python train.py --n_layer=16 --d_model=256 --n_head=2 --n_kv_head=1 --head_dim=64 --d_mlp=512 --vocab_size=512 --activation="tanh_gelu" --norm="layernorm" --norm_place="pre" --norm_eps=1e-05 --positions="rope" --rope_base=10000.0 --rope_fraction=0.5 --qk_norm=false --attn_scale=0.125 --bias="all" --tie_embeddings=false --parallel_block=true --init="orth" --init_std_qkv=0.0294 --init_std_o=0.00734 --init_std_up=0.0294 --init_std_down=0.00367 --optimizer="muon_variant" --lr=0.00657 --beta1=0.93 --weight_decay=0.0 --lr_head=0.00426 --grad_clip=1.0 --warmup_steps=200 --schedule="wsd" --decay_fraction=0.653 --decay_shape="linear" --final_lr_fraction=0.05 --batch_tokens=[16384, 32768] --seq_len=128 --doc_mask=true --train_tokens=248600000 --steps=10827 --dataset="wikipedia_en"
MLP neurons of a small language model. Each row is named by its layer, matrix (up: input weights) and neuron, and shows model dimensions 0-127. Each number is 500 + 50 x the weight over its row's rms, rounded and kept within 0 to 999. Numbers have three digits each.
A block is one neuron, or neurons of one layer that tend to fire together. Before each block is what it responds to, as a language model described it from the Wikipedia text at the highest values.

The closing == or === of Wikipedia section headings such as ==Life==, ==Career==, ===Types===, plus scattered word-final fragments in names and words.
L4.up133:540521423461438556515426464543495481473543579495485492533435546485526465507482523470525558489520608479502528459459450530479489490560475455443550437455448569513483512625534519511508524446492585495435504467412463514524374531497515501466559418575498461595463479596476468570501393499558511403513474553430595561406510510533589485544547517472585601503488536551484488454491563462521529462531
L4.up221:528469548472484534512453612520542567541507596523409560473544562519421534488488520464508442472548563532514508490414431516400497394468541614464385489474469492501505512492427493428512582547503511451442550370565506597547351486587564530565493475563513512564557549508448482460499545509489568529392418474498532553455546369404419478469426517446539513587520570495515543468526490499554539539445
L4.up347:455524508588514477527433415529486458501514509512444535494571478513522505576359525469542496519517540440503594483468488549551467505574492457436514504463460487521448385455405454480584488429457552587493493544546386482570342448512534431411475478490490466502487497572538515460482416467424459466540490487508439507479513540560502389446572512479445500488501550536464479502586524528525530585488
L4.up411:524538560464583572483408496468556554426468427564452434533500541457410452552628486498507510550450445536484491466548484538535599497513569438559490542433493547519519494527497454540487486458496432428509522506561545439517451461526557531483503386404506520494575509517490403516474577421516589462370511523524539477436500491488468402583539501482381572552480499483490494516469589428524547510477

Final piece of a word split into subword tokens, mostly "on" as in televisi-on, divisi-on, regi-on, seas-on; also closing "==" of section headings.
L4.up250:498496555434521521463408617528555552464454539468571532629408476472514419382491489567508487460450491483481496503500631376405483508516448535466499458446447567532450665465545568483558503495497601529440633516557461482542501467488536556492449555502516530437621468484502449499508499473552464623448438501564518508485519487460489523454496561557524483507499487463519468591404490550473455428462
L4.up281:532502497515589432526531485641478482455520482411447499565499533508483508485451470491482520585417543490496478491512556472499602431541414503422453532439499502568482495471497414562529482478484619496535549510480554518569547459540579470549464505616511482560575539574474499535443404551520541527393502535448474486509540377492548555509540508495541501467477538403546519469473530442578584447511
L4.up312:585420542477514511441515475568476453440559490430472493475468546472425504474512560541450567499433464496407522589512490411494557500439555467483515471532421483523473575414609534450517511479535560583476451531491489520552440530466566545501531503422510532449505450495501648481470488573481456562498505535464538485479471483513454479466540479516573529396461507467502575502472471497602531485443
L4.up478:472603440590508546532469538594469492539556444566497436577476458548531555549470525509578567454383529468530546497510513554447519480536540463490498488525495500531428566491510519423608473501548563462545462502456553516549420530506553459513585492580468465494487493511502499488506512436520522499452521560532437540528520408512600546360477508542512557492421601491607512457511488498579493475429

Inner word pieces that follow a lone opening letter in oddly split common words, strongest for the iv in give, also have, made, more, per, government.
L4.up17:547472525502516538547550550419555494541467463457577485471494563536478408426499628491495446538567555503499508498552503415515426582511518627453521491521481558521501424520507491477382501445557542484505521462481526583546545499460470554497570476594467494561421546461497487514550502406482561473474534472443510453489450544535533554406583547432464539542408450423462510421477489436427543462433
L4.up209:508483529463435468494488554457480587464485499478465482554539536448424435477485459522548448625516512499459461459465590476493413493474558485599497470480428536471503522533402366481519564532548516567551407474482565528456502500538473529446411504473559441538425483524544416470524456593503511561528557509523483560431461579550463463534471597481566529528608580451543514525572537533574458469587
L4.up388:552622513513488461546498452534522503468447532464485455507485466408510525446497526568576482548502509527510568499411551418513475495545598467434520406435475553520501578554435453485516413518469582469495521458400492488487480516487524444521517481560501450423480426457462531494527438529474497439463632493514527549499463541510526504479483493526413451503529495440559512488552478424477526531534
L4.up469:508517515468539449615436517546433542496513563532530399531487496440530584451421501528538446638469476479494466536444518542495501482522559565469508443516458528484408547502493531557474412548555534501483511549455538491499452471455527587475438504473479516444516432531469514486483434450520577514460537557421442523531543550596471534445514568610470510540518487429550592437530470500532467477512

Final subword piece completing a word mid-phrase, especially in section headings and noun compounds, such as care|er finals, Rac|e Records, Libr|ary archivist.
L10.up3:486457495420534410465468528549543544347545521495535444500605588460473425506487552563519575430542473556489501457499488533533539455479523467604439527537478499525356534527545559506565578415495530410479501489480550548460493437473535457483484491493549507514455529591465411500464418491522446519442451447459458508559492553472453547538508536493473530489495443377470522570541515458483515419504
L10.up173:579465499512551395460552569549571444447519435592413409535423508450492480419517442477542518472535415492449562485527506493531506444559555420513520560578573616462469489541425548554514533493580468411559492487514537421506473512453489373497509546462526557563480537447401603501470425540527557525464472546554485468451542466523505508419450475455521568449464389436512539514504514435453517447516
L10.up377:525554486482480530521527493498579514477641452478547498491539437506525526508450426590484496517433420524457467456544499530467562364523444365509462487481447447431410567539522534425495549527512493409471562479453460427487492524466500480499548461487532412539485430479522577491528448410537525437513462478599554400483557459510480597433446491537421556424450558527559475523503614490560561444481
L10.up419:476486482509547438542518563515565581500567485520535494474463506531527469376551483524483429451450468497528432458468469468498578419542448463526474496494576460491477559467532397464479460482569548539509548512497465615459531527508487370480569524538493556462519531475445532411468404510550505480477568457387468517499513579523537511398467460422575531413461499555502513537513482377481575494392

Final subword piece that completes a split word, often a modifier before its noun (hocke-y player, act-ing debut, contrac-t with); also table-row-closing | and heading ==.
L7.up316:404500540502594471567421470535500544448494429545566560523435541447475407483461539575515511573458604485417492630488538489525473442456537373510499541412526528549503497473565377417590441533495460482502469440491475474537432530396465405496496565542492525515414525526483526613428511477538524461442537478442534475508511508499492416471506523483521582479478438460488563435547471545507547492527

Last piece of a word split into fragments, usually a plural or noun ending before a modifier, e.g. peop|le who, writing|s, contrac|t with.
L7.up145:460494507407595493507483553543509416506523567633488555581450534510445443454480615513490513469535463515533513540513479498480472493484524421495461466507494430529500610492500595399426428459462525489470449423526494412529488497493513499484519512514590577482499527512485519467449428475575514525573549502550593587467495407489515488459485527547438381514582541455501456581499525478452461434469

The final piece of a person's first name, usually carrying the trailing space, just before the surname, as in Donal|d, Georg|e, Jonath|an, Al|an.
L7.up133:502552460508470521556455414469529622476451510452517507457519446517441519519439487592453519516471470541478498480535517591439524418468547488544446416484508514492520434451564474430463433595528586619558563565548439533434546536420520519414518432638518547516453444442575546403502537429555524483550531537452490519515517521514552531519435641531525495458449578471561460484451520456501526604402

Short fragments inside words split into several tokens, such as v in previous, h in Philippines or Delhi, ut in Lieutenant, plus byte pieces of accented letters.
L7.up391:461460428455523474487498494501503522474442533537565483568424431521482497497367450469554508501536515485464477432515512434403451477511547504425509546467555411520464576544427381460531492506529450576531576467539485556578475464539441508509583535530472609474524631471429484438470516542516457512535437508412440530544539420544544512525571498542460366537521423481475476502535524473505492597504

Short word pieces right after a word's first letters, strongest on ub in published and public, also av in wave, ag in pager.
L4.up121:570555524499501466505490566374501538580464464499437495495523470487530512579618481413549573518521472472426478503502502532513456579555423468502440482416458491463436528513564527574533488568540495462435529514567490574503469391479499439416488511529471525461474498478535510415482480460471466467535473511482551488510442520541385561468584543518499514462600477531472506509500412610539412496541
L4.up328:502440464538468442572564497482529509587391595623464508542501486429566500522474557491468532400536463502450641499458473515428444440441514541527488531604482578525444499413578509486425462487483530554441477428495542460499476500492511499486412388496465455506508565495561550485552444488565533465472479489555504470518527557502519503499455617531607537415540511514548510585443490526466458460540
L4.up356:429536489470535536559564451547444492506515468520454536552521530482573448480542517525519557464439496422441512397504530469521559459523499458590468558530482544600595504469481529546518467428538420506492522531433501487515523399597476440491516460560449485457529477556551464454526466528510419355558445397552588442521512477424495426550533494431534507577482585456421404562459488436504488541591
L4.up395:626476572505542521487509495513535461472470501509533522562477535478455536542425478563533448488514467416413500476485514522465494496540571555486475491409499438447497450468529586401443635601457457469425601572482443435485441519523449492629599444520542521482484482435550458488490481438524417530442406586460567551542593561463518548478498518455516449317505511510566508473436477500562476491500

Short subword fragments in the middle of a word split into several pieces, especially after re/pre prefixes: Secre-t-ary, Pre-d-icts, Supre-m-e, Maj-or-ity.
L4.up137:480468503456575393473539485503491423549446420470565522485479511597481438540410453527460401660536497590532523478428401481584482472469430581480492468641488522520584534432561528491465554515523547500586495440532553421455455451488447540418477526469612631511582472488503511500482461470562470445577442529462509452417548583419513450599499450487583483474542574461536497516517480509538497537469
L4.up288:395586446478466470614566497494523469577484398460520476455403469530475433539487431514546481457487539512549451523505495512465491573496548404537490554487557489555556519475447563523466519558451529538575482493427435508509405449481553525510494454504499555489556574412445465570434557509437458550570500563526559468451566565509507547567465440495477538579486543449506475493536483464582554496519
L4.up472:434396499491549448554528436493513509441513489460589473426520456504352520533482558507439531575493641544491570465437558466434524421526397590493445533562558483551516528473481563406569512489553457480526429542558466580567496503531562526438495559470496437537545492389550515590462488555483492493545450508533496449436518475558463506399513478510586485462561620410366555467475543565483477445547
L4.up491:540490566512580438589533404544524476509509481568432581505541437560519589482437430481531502404468527529530546462528481445509473454550544476536508487554551494599458402585437496475569485463489447553608512490465558447504412496450520424487584517474550514555587474434566635473529483507462629497528468465485519583460500487442454506529561499457570474503500461489455475536474581507493412557416

Short inner word pieces, usually vowels, inside words split into several tokens, such as Tor-a-h, Tr-ain-s, S-ou-th, J-ap-an, go-o-d.
L4.up188:395531489482588542491454483544544466465454493515445512574573483512450515546539541456448432585452472542526481488554623526502460482518497433531473526447458521524418505391544495393494554531527438455421547541474595592504436564468496525556508447557586638468461421472510485583581403510448608500554498470572464459488459558570476568522589436417538436560447522537467530469517479508427536468440
L4.up371:590467504487467508572495528470509467580543557446456477417492507458422459478536484650511500482564439525460580541483604465459449606544492471482419465473437568640417546537507474458535490552443522469461477533512519469566481438490454572567549471510572495528506596433493498464539473558436460537480544512546476481510372539464482580462572477500426520445552492445520592421521529513553501507430
L4.up465:423544467595507587475603469587546507490613589491486534518434507499488446486560521508457386495506442530454556404486560487494505506516567468583500463455365544502533516456483436531461453505568506551471502520478507477471515524508444481545526460530630506594432587528451529569496510493445517470549569485434447488404547524493450572473505429512473451564534537395460583418567497552452595567539
L4.up480:445433545511533548444513523554557546532600512525508529504460484413532496533498473515577485510468546522505485430557442464441545450478456638544408441490463441494499517490511385493495514521420584541452599469481541495481574528542484516577492478418541507474549454513437507464490511520403440509490507638490488448430507526462508518491423624532539467485526473548454453440544465468449659518561

Short pieces inside or at the end of words split into several tokens, strongest for the r in February, also me-as-ures, ex-ec-uted, n-ot.
L10.up39:494467554458532548464487533505438399465520439567439396535527504464507461405494479460571617556620489568532541502431524530519470586465517481493411512412466565521504549443578517427561494493582506566449470462506536557463508460447473479498451470545553474463543537498530466455450482542549500497498513504574493525546464587422569500494518575586443480518502455485505558507585452567546501403511
L10.up111:416535484479508486542494372585483446504490520562471481514513440476583515510603452447546443530475381613636487530454460519584504561515499489551466581451487569473459395542426505512598518478466504519528419539527477540570558413475553564461526497506559468480488450527407442461517511471527513508526473448499511510479482469517383470554520520570446582456527560622486476455457486437506574518478
L10.up162:499580441493542585556458517540486471431548604525525635558594519485565496410471496485481511496494435580512537550479477573585394475410476462523438477478570487414493532444518502415394438483489484506561502461498441398532536540502474432486516468565484445544516562457522490433437443416540546466537544451522469549436530528470481615585500501591461436515498491473495537474477472530527495409461
L10.up250:513467565501544539417549465508553571517597552561457512545495392410493589519429548580510590456429536380524490462429566521468530489430458552563547511410448477567549451453550438508429470498527503529428470570384587449563514405491551454486458469474539536600462536494469462529531519439524597490556489457509516444470565536589451481518510490546411414476539509484556549530446529584592513420521

Final pieces of words in biographical and reference text, mostly the word "as" (career as a, known as) and "Prince".
L10.up29:430554491441491530418478457529479482432553421535481553576518517463527490489550512520487530605434610539558574565546548496519443427533445504493538518590531530416555452480484438594419435491573545538460378527590503512521516424481570531570572502422496491491516496441564557513499539497337521540539479489484487551495524445569483438475459431565504480482555435520525465486552375520566434483504
L10.up141:522521498490433514540457557494454557413478447494410524499532486558445459453527400546523422434459584551406619496440552436406496476488506454529518471510498507475473511583534467472467500567521487567478547471425595607470454504417584513430455484506482428552361570511518570434502581528479471526575450475655517504579543437421467464609530469511556512461569542423508474507548446507570494450526
L10.up216:465528471449528571479486448453568593439546510454546512523482523462355544515472545475497559500533434570450537476501509469492426585496447577526494446447479480491556479564546517398400507509452480578490433541552490556476511516413613542546538445528480528532530502503540454544479578520539537489559475570429464500489534519456643538555409573495538444517507456519539439540560471501613526511374
L10.up228:498555486587492559534468411494460510406560492514523516602557522548494453349483557450443449469479475504447451532440490462518508522516468550501491537504497441540435559485454496529414438566550505489508486522486500548561408513559515406418449382517489534585537526546445529583504512586492543514522541489483457361555497420523445506487566554453390449428466530477516552478447439457567536587464

Closing == or === markers ending Wikipedia section headings (e.g. ==Flora==, === Women ===), plus some periods or table pipes ending a line.
L10.up44:467471480535477455578390555507390487448507437464537549500480559541437550550575491515511506524534443521484533517498446505477518502553492528503492466547513416508452497493556491571486552581430495476457459457425474458500410573496569453501419546541566516575509480447427486507487468468618556412453517496491573477558430559484477509512507517459451511528445532593405517551516543584487466475584
L10.up244:496458426499466589522425542453538543535503493468471554516518488475393537494411550563574521522544524524448532579451511520517482477560522509466540427584478496474464562606499535527520514477498510550535493512429418506435452585476487441441489427500554483575488480538627469406470496405603487483438474543441494445414432439377583394549479438514413487489487465520537440502508565530564562400461
L10.up402:454480446554619507443461481599515463506561549527493434466441462546415490538487522552508504589545435572571564490583433474525493431442500517568488542527475552541484457449518479511504525539518559576410494505387478539483444549530478386510490444485606448538543412551468543561476464490428493520433472514499496441480458584543479438562486451627541534406505499449522483461510574535472601524525
L10.up472:517502470566518519543561441578389475531550570570562527549433542445617524400484509484548494523511447449536452531479550600555466529501455457553564498409486624415488507494540537469539614507526483500555523479443397550470425532475542569528472443508546437594419558502445499540533537473500457516491501515542524508502497532494564533474512499535485444517505459447618457596506484533486488542501

Byte pieces of accented or non-Latin letters in the middle of foreign names and words, like Bürki, Fenerbahçe, Pişa, Gujarati script.
L10.up35:395534489493497494507456612444551485467573539487502540542477464504395479489464572458475524476489520450466502439563512452582388478518461436500491567499530513509456531531466506513580508495496379607506496492485451546514467496499476506469524396481485481461532558433403460532487527527533553553455605540526451507509456462472521539510469556438499519562561471556501520435388506502517498577537
L10.up237:474446478464504418445473501472502453562546491527478533486448488620392532421460536505497479462520521512432497464393437531543457517442500628427478458474556471479461521477474597552468554528417446541545454435533514564524400476652493527465537567511477531496526522452538540431513531483520555511462447531494483427585431561484543550436483583510511518468540461519523564511494581553446521502531
L10.up262:457431455482469392515488462527461530492510451494442540481456553566445466401467541589442481497512500520492441460471385460533520545431453547543579519478492425539465513362595452474513468561490517576560469424516545497544374489597561514447474566543419469551584586517424523493518455460572454485430511483521459530498486540491524499461505562527506453464470530546479506485506530534450518553549
L10.up470:376584465507466467541513510580438540522473440405466495451504458484519495381494550519444595514512517500552454490546555501508523444525500558449458463378444511499424566587500566453493446468407482500489522494493462484582475503535566573406482539540520455466550581508499546510540517553612536402496520579555437543476447558599564508454465533513486427521514463458496489498429481456470484400558

Second digit of a year after its leading 1, as in 17- or 16-; also other word-internal pieces such as Cont-in-ues, rep-res-ented, power-f-ul.
L10.up97:496536594522565504487480511485428560416546508418521351630539594384539543554560426553599563521492480582587514521444537492380578498494484557543431528508499501484436418588465534576485487459512535547508445418453418475553454507493470575563510538565561385556518444517502488529435555529578448418508503557455510458477537527628518514507528511547458569525428410495559555465490544490486498474505
L10.up116:461553542487414452491463530516491454448482581486426523526471496485398566519544497588553456556493473512504457496544585503551569536485463478510575382483430505457599434488474519416487571521518426530443479463544452483517561418555584526581472515553474602399503474465513476590460611541396453414475468572457559445493429481502475546541588478514455529499436523552525518470546493463618470530476
L10.up471:547538617445519510448575520410519524513548539535450464446493407420482517495467479548560493582428473462461583429461513442548458462613397423507545550557549505397476422522518527484478537492522521526459584491588498384489509527493513456465549507533597543488424511517475550435481455559546421593503454536505483576433569505575432604452467489469457506543489577468539483492424551501446458522466
L10.up489:546485535503590491545442495562458482477584608500470405493554484511429553453559494527578428607461484502497585504510493458479525534530464472538542483560509478501451504547450532478503630434526525543483497531556510496404437434521485490525510414542636528395394441442499533582492472504484489466421448561520548546450475501432479489478490461492480450461528444574459431320492506554470569479559

Final word pieces of prepositions and connectors that introduce a quantity or noun phrase, e.g. "about half", "more than two-thirds", "one of three", "over the".
L7.up7:449564509459482519513496505539447522599465593577405587551542516529570595518568580455562449554439540488476524481470545549395524515481506484592523525466539513431481462555518490481404466524529434553537523399540492407521502408391468477456428425521412557480527527602403514619488513425445589510402484461473468538458514477508482541534399487539442572387512439582541481432475504463467597594508

Final word-piece completing a quantifier or partitive word before "of" or a noun, e.g. each, one, most, any, three; also mid-word fragments.
L10.up25:523542495561535543560458529429532423506531540493463466521502549393427467546455479417478460507497520468471583476408495508432557535479466443487488441513468442536597605467422458508509399634501532551453577426590541455542483457573513530585432439463502486503488525513486493524429469558453387437453504531552534510525445501491386594571591483517511486473551528528508441590552532462516522487509
L10.up245:559543469536487492519492494536582512557541473476394392446504529443464458527575532580525413440494645568493453464542453458477460501459484535492513440445454433460530555392560466485465482568567505519539363501485539554613541445525499531561508444503495422565555477541485525449469452470541457475543517480506548466488529504553445475482552392557566429483487520465545497530569565578518467488528
L10.up268:466590490519538563436431484534637469563466517510453497485432505484543416465500514456550482564478365457458565519533430537492513445413416557438471540544545438479494553427588459453528494457399453608557419470533522544544492506536448380469483479476646559466496567418473468486541539479507481420440518452518433454538427404455555535542570430514592550413513569473512461491458545496492515450475
L10.up332:528604499530560522436440430539562546482456409504548568464556439494451514509534474499477536556439493517545523512391506579521621476490496510486414541461501519547470531501512438517544489491626461475514551515453523451468495463560519502575496449517605534473493641504465400445436567466445458474524468510497531378403430497462460482498576445614456419497514575500494523435455615368524546461518

Mainly "of" after quantity words (many of, some of, three of, a number of), plus word endings just before an object noun phrase (obtain, promote, enriching).
L10.up12:401545487471527475533519475500522443472540453417537544574454500503403480590523617485464536553489480513483489494496472466519559521456517431525358475435463517532536508621494447509454502531466498548526551535478455621529477450558517437512654479535529563633451540515445510659418572341499453492387589430544630514533525555514500580472472435462545523523527488442523539457430482498511492465570
L10.up72:531544492485546509504530487453494483457464499395534515661459556582533530507457541445594476453504547483407519577472525443590515516427491505601494507464574489564488546543508403519369540520516544622506497501455533475482533568495504591442573528439470409598471524559532605475594504485550471453459462442521535331437514423509540420399503422480546560460416483431498509544518509477527503470462
L10.up341:579462453478515539545494495554467548382546498531449508520512545530497422518468506392545495480482530513467596491467533557512506466540571514531541362557499448542484581450438441498521408613515409445447473528547500520529593470507527584502470481523415510454610393486567533522450567452478537506430516457604558450460443523462525512416530490514474421495474505492547500461508504536566471512537
L10.up427:503448584478558459474499497458557527476600475508550497519399600495503568430447502487512546429420455520375424442416560505410565536503497456527468488544503493564522422503457446475467502468439469499539426497505455481507525458521500465380571565484536573581490618537504507508585385425461542508517525525532563521515411532460575474420519442493520419544486513624534559419564558482494579493512

Word-internal vowel fragments, mostly "ou" and "or", split off after one consonant, as in w-ou-ld, Y-ou-th, n-or-th, w-or-ld.
L4.up40:491518458467624481504460486475471592526534507488400475560490451460532449517441455478544402546564488461468534532577506614505462464494464509530488493553523422495498582441545490463490521558495494503503458419484483467519508417475407509589419535485453505401516455447457637487458510526571609467462509554502529480587481519561536536398563622492417506495506552562468408484465509412528475518604
L4.up45:543431525412583480481434372532512551384514432514544629498497522527529436516507514440527440469544623440569433531546458451538559472510558472479516405503483442539471468505512479496556562487482549517563528463491485520493472462422505504473454582549545531445452526558474507543568462508518528467511566491478466513503496438464539463498456481463495614497574590472573453530552454517514459506570
L4.up63:579534544422512511559486503503457528601498457503483563556542623425483456538520508509530536437459532483478487500560401523434420463548497490447460408562542472559531601500549535531490430471482473498523407485474478596552491525516459438573458479570432505532594497398501472512526511451492560550438531449508582482461522435463547575408524494429428543525473554584504527524400523462427509399485
L4.up244:496514377420491511565422553563410509590546553608529490536523501440526508467387490538474472570499504443518527537493480471601479661487475448499461533389524496449493524461529471507524430556426493484465460551487452459469556474467487456479442543576432551511460545488629578507548592537494508468465425525457571488500535483385413499508449497504476523551572563475449581464434566571550461543520

Inner or final pieces of words split into several tokens, strongest on ic in Amer-ic-an, also Apr-il, appl-ic-ation, franchis-e.
L4.up72:495455494492384518559448478599489500524510519494532437513440528607441484475531568472492439563516453490517499464425550485462489486519521429542440520544541424530530480466429540406495543521492496525549454466500548462522474496566445497466502491416464507472458590480505488427489493491566578488521538478484523413496525417413382505537489506475493513480391537419516585542462543518528533460516
L4.up283:562485498474456482616584515399542495513470527533471411538500500471475511466496419428487535487497531515538466408489491580527429544520475536550411526518500498452520509509455514510470502538542568514484526611554451503473580511507486526540529439408405515499640454447439532467518554433502539505386436598497585567527496558468425543548526480524535572540402512503542520465544441548538542436505
L4.up290:438445433520522550480514518564399556571475590521495512449526518503499493457565583506499610389479476542530479586439505522583461468449438483511461462531486529577407517486451557509593465486476500506493523502506545449565532564541483543570538406468546402562534510472458414446585511479494516500461490496549461504614484511469535442616578500508598522581530527552485501517527526483414510503497
L4.up324:554437445500517399470498480530612555519492457548520447524482575480461580489505557513437442552521553426486506571501465512497481575456551483540510542525473490549475517484464535464493493526527437435506481517398549537536471519510498541490464439464551511417472455566567576475455623548349480535478538481496500481513472538524480414492384468456516404400460530410515547416506523585529542535579

Final word-piece that completes a quantity or determiner word just before its noun, such as the ends of several, some, three, these, "number of".
L7.up329:542526458538429474419451485446585559477573511512370424473454548533472520528513491521505440446488426505518598485456455501470579521569513618519361514487511573418503523580457575449500547475532463500457508556454512587427541563547489518399467478494620479542492522560521472529566515477428455523463467532437517451450419406596530513464490540518459442576487530478527547460546530445530537518524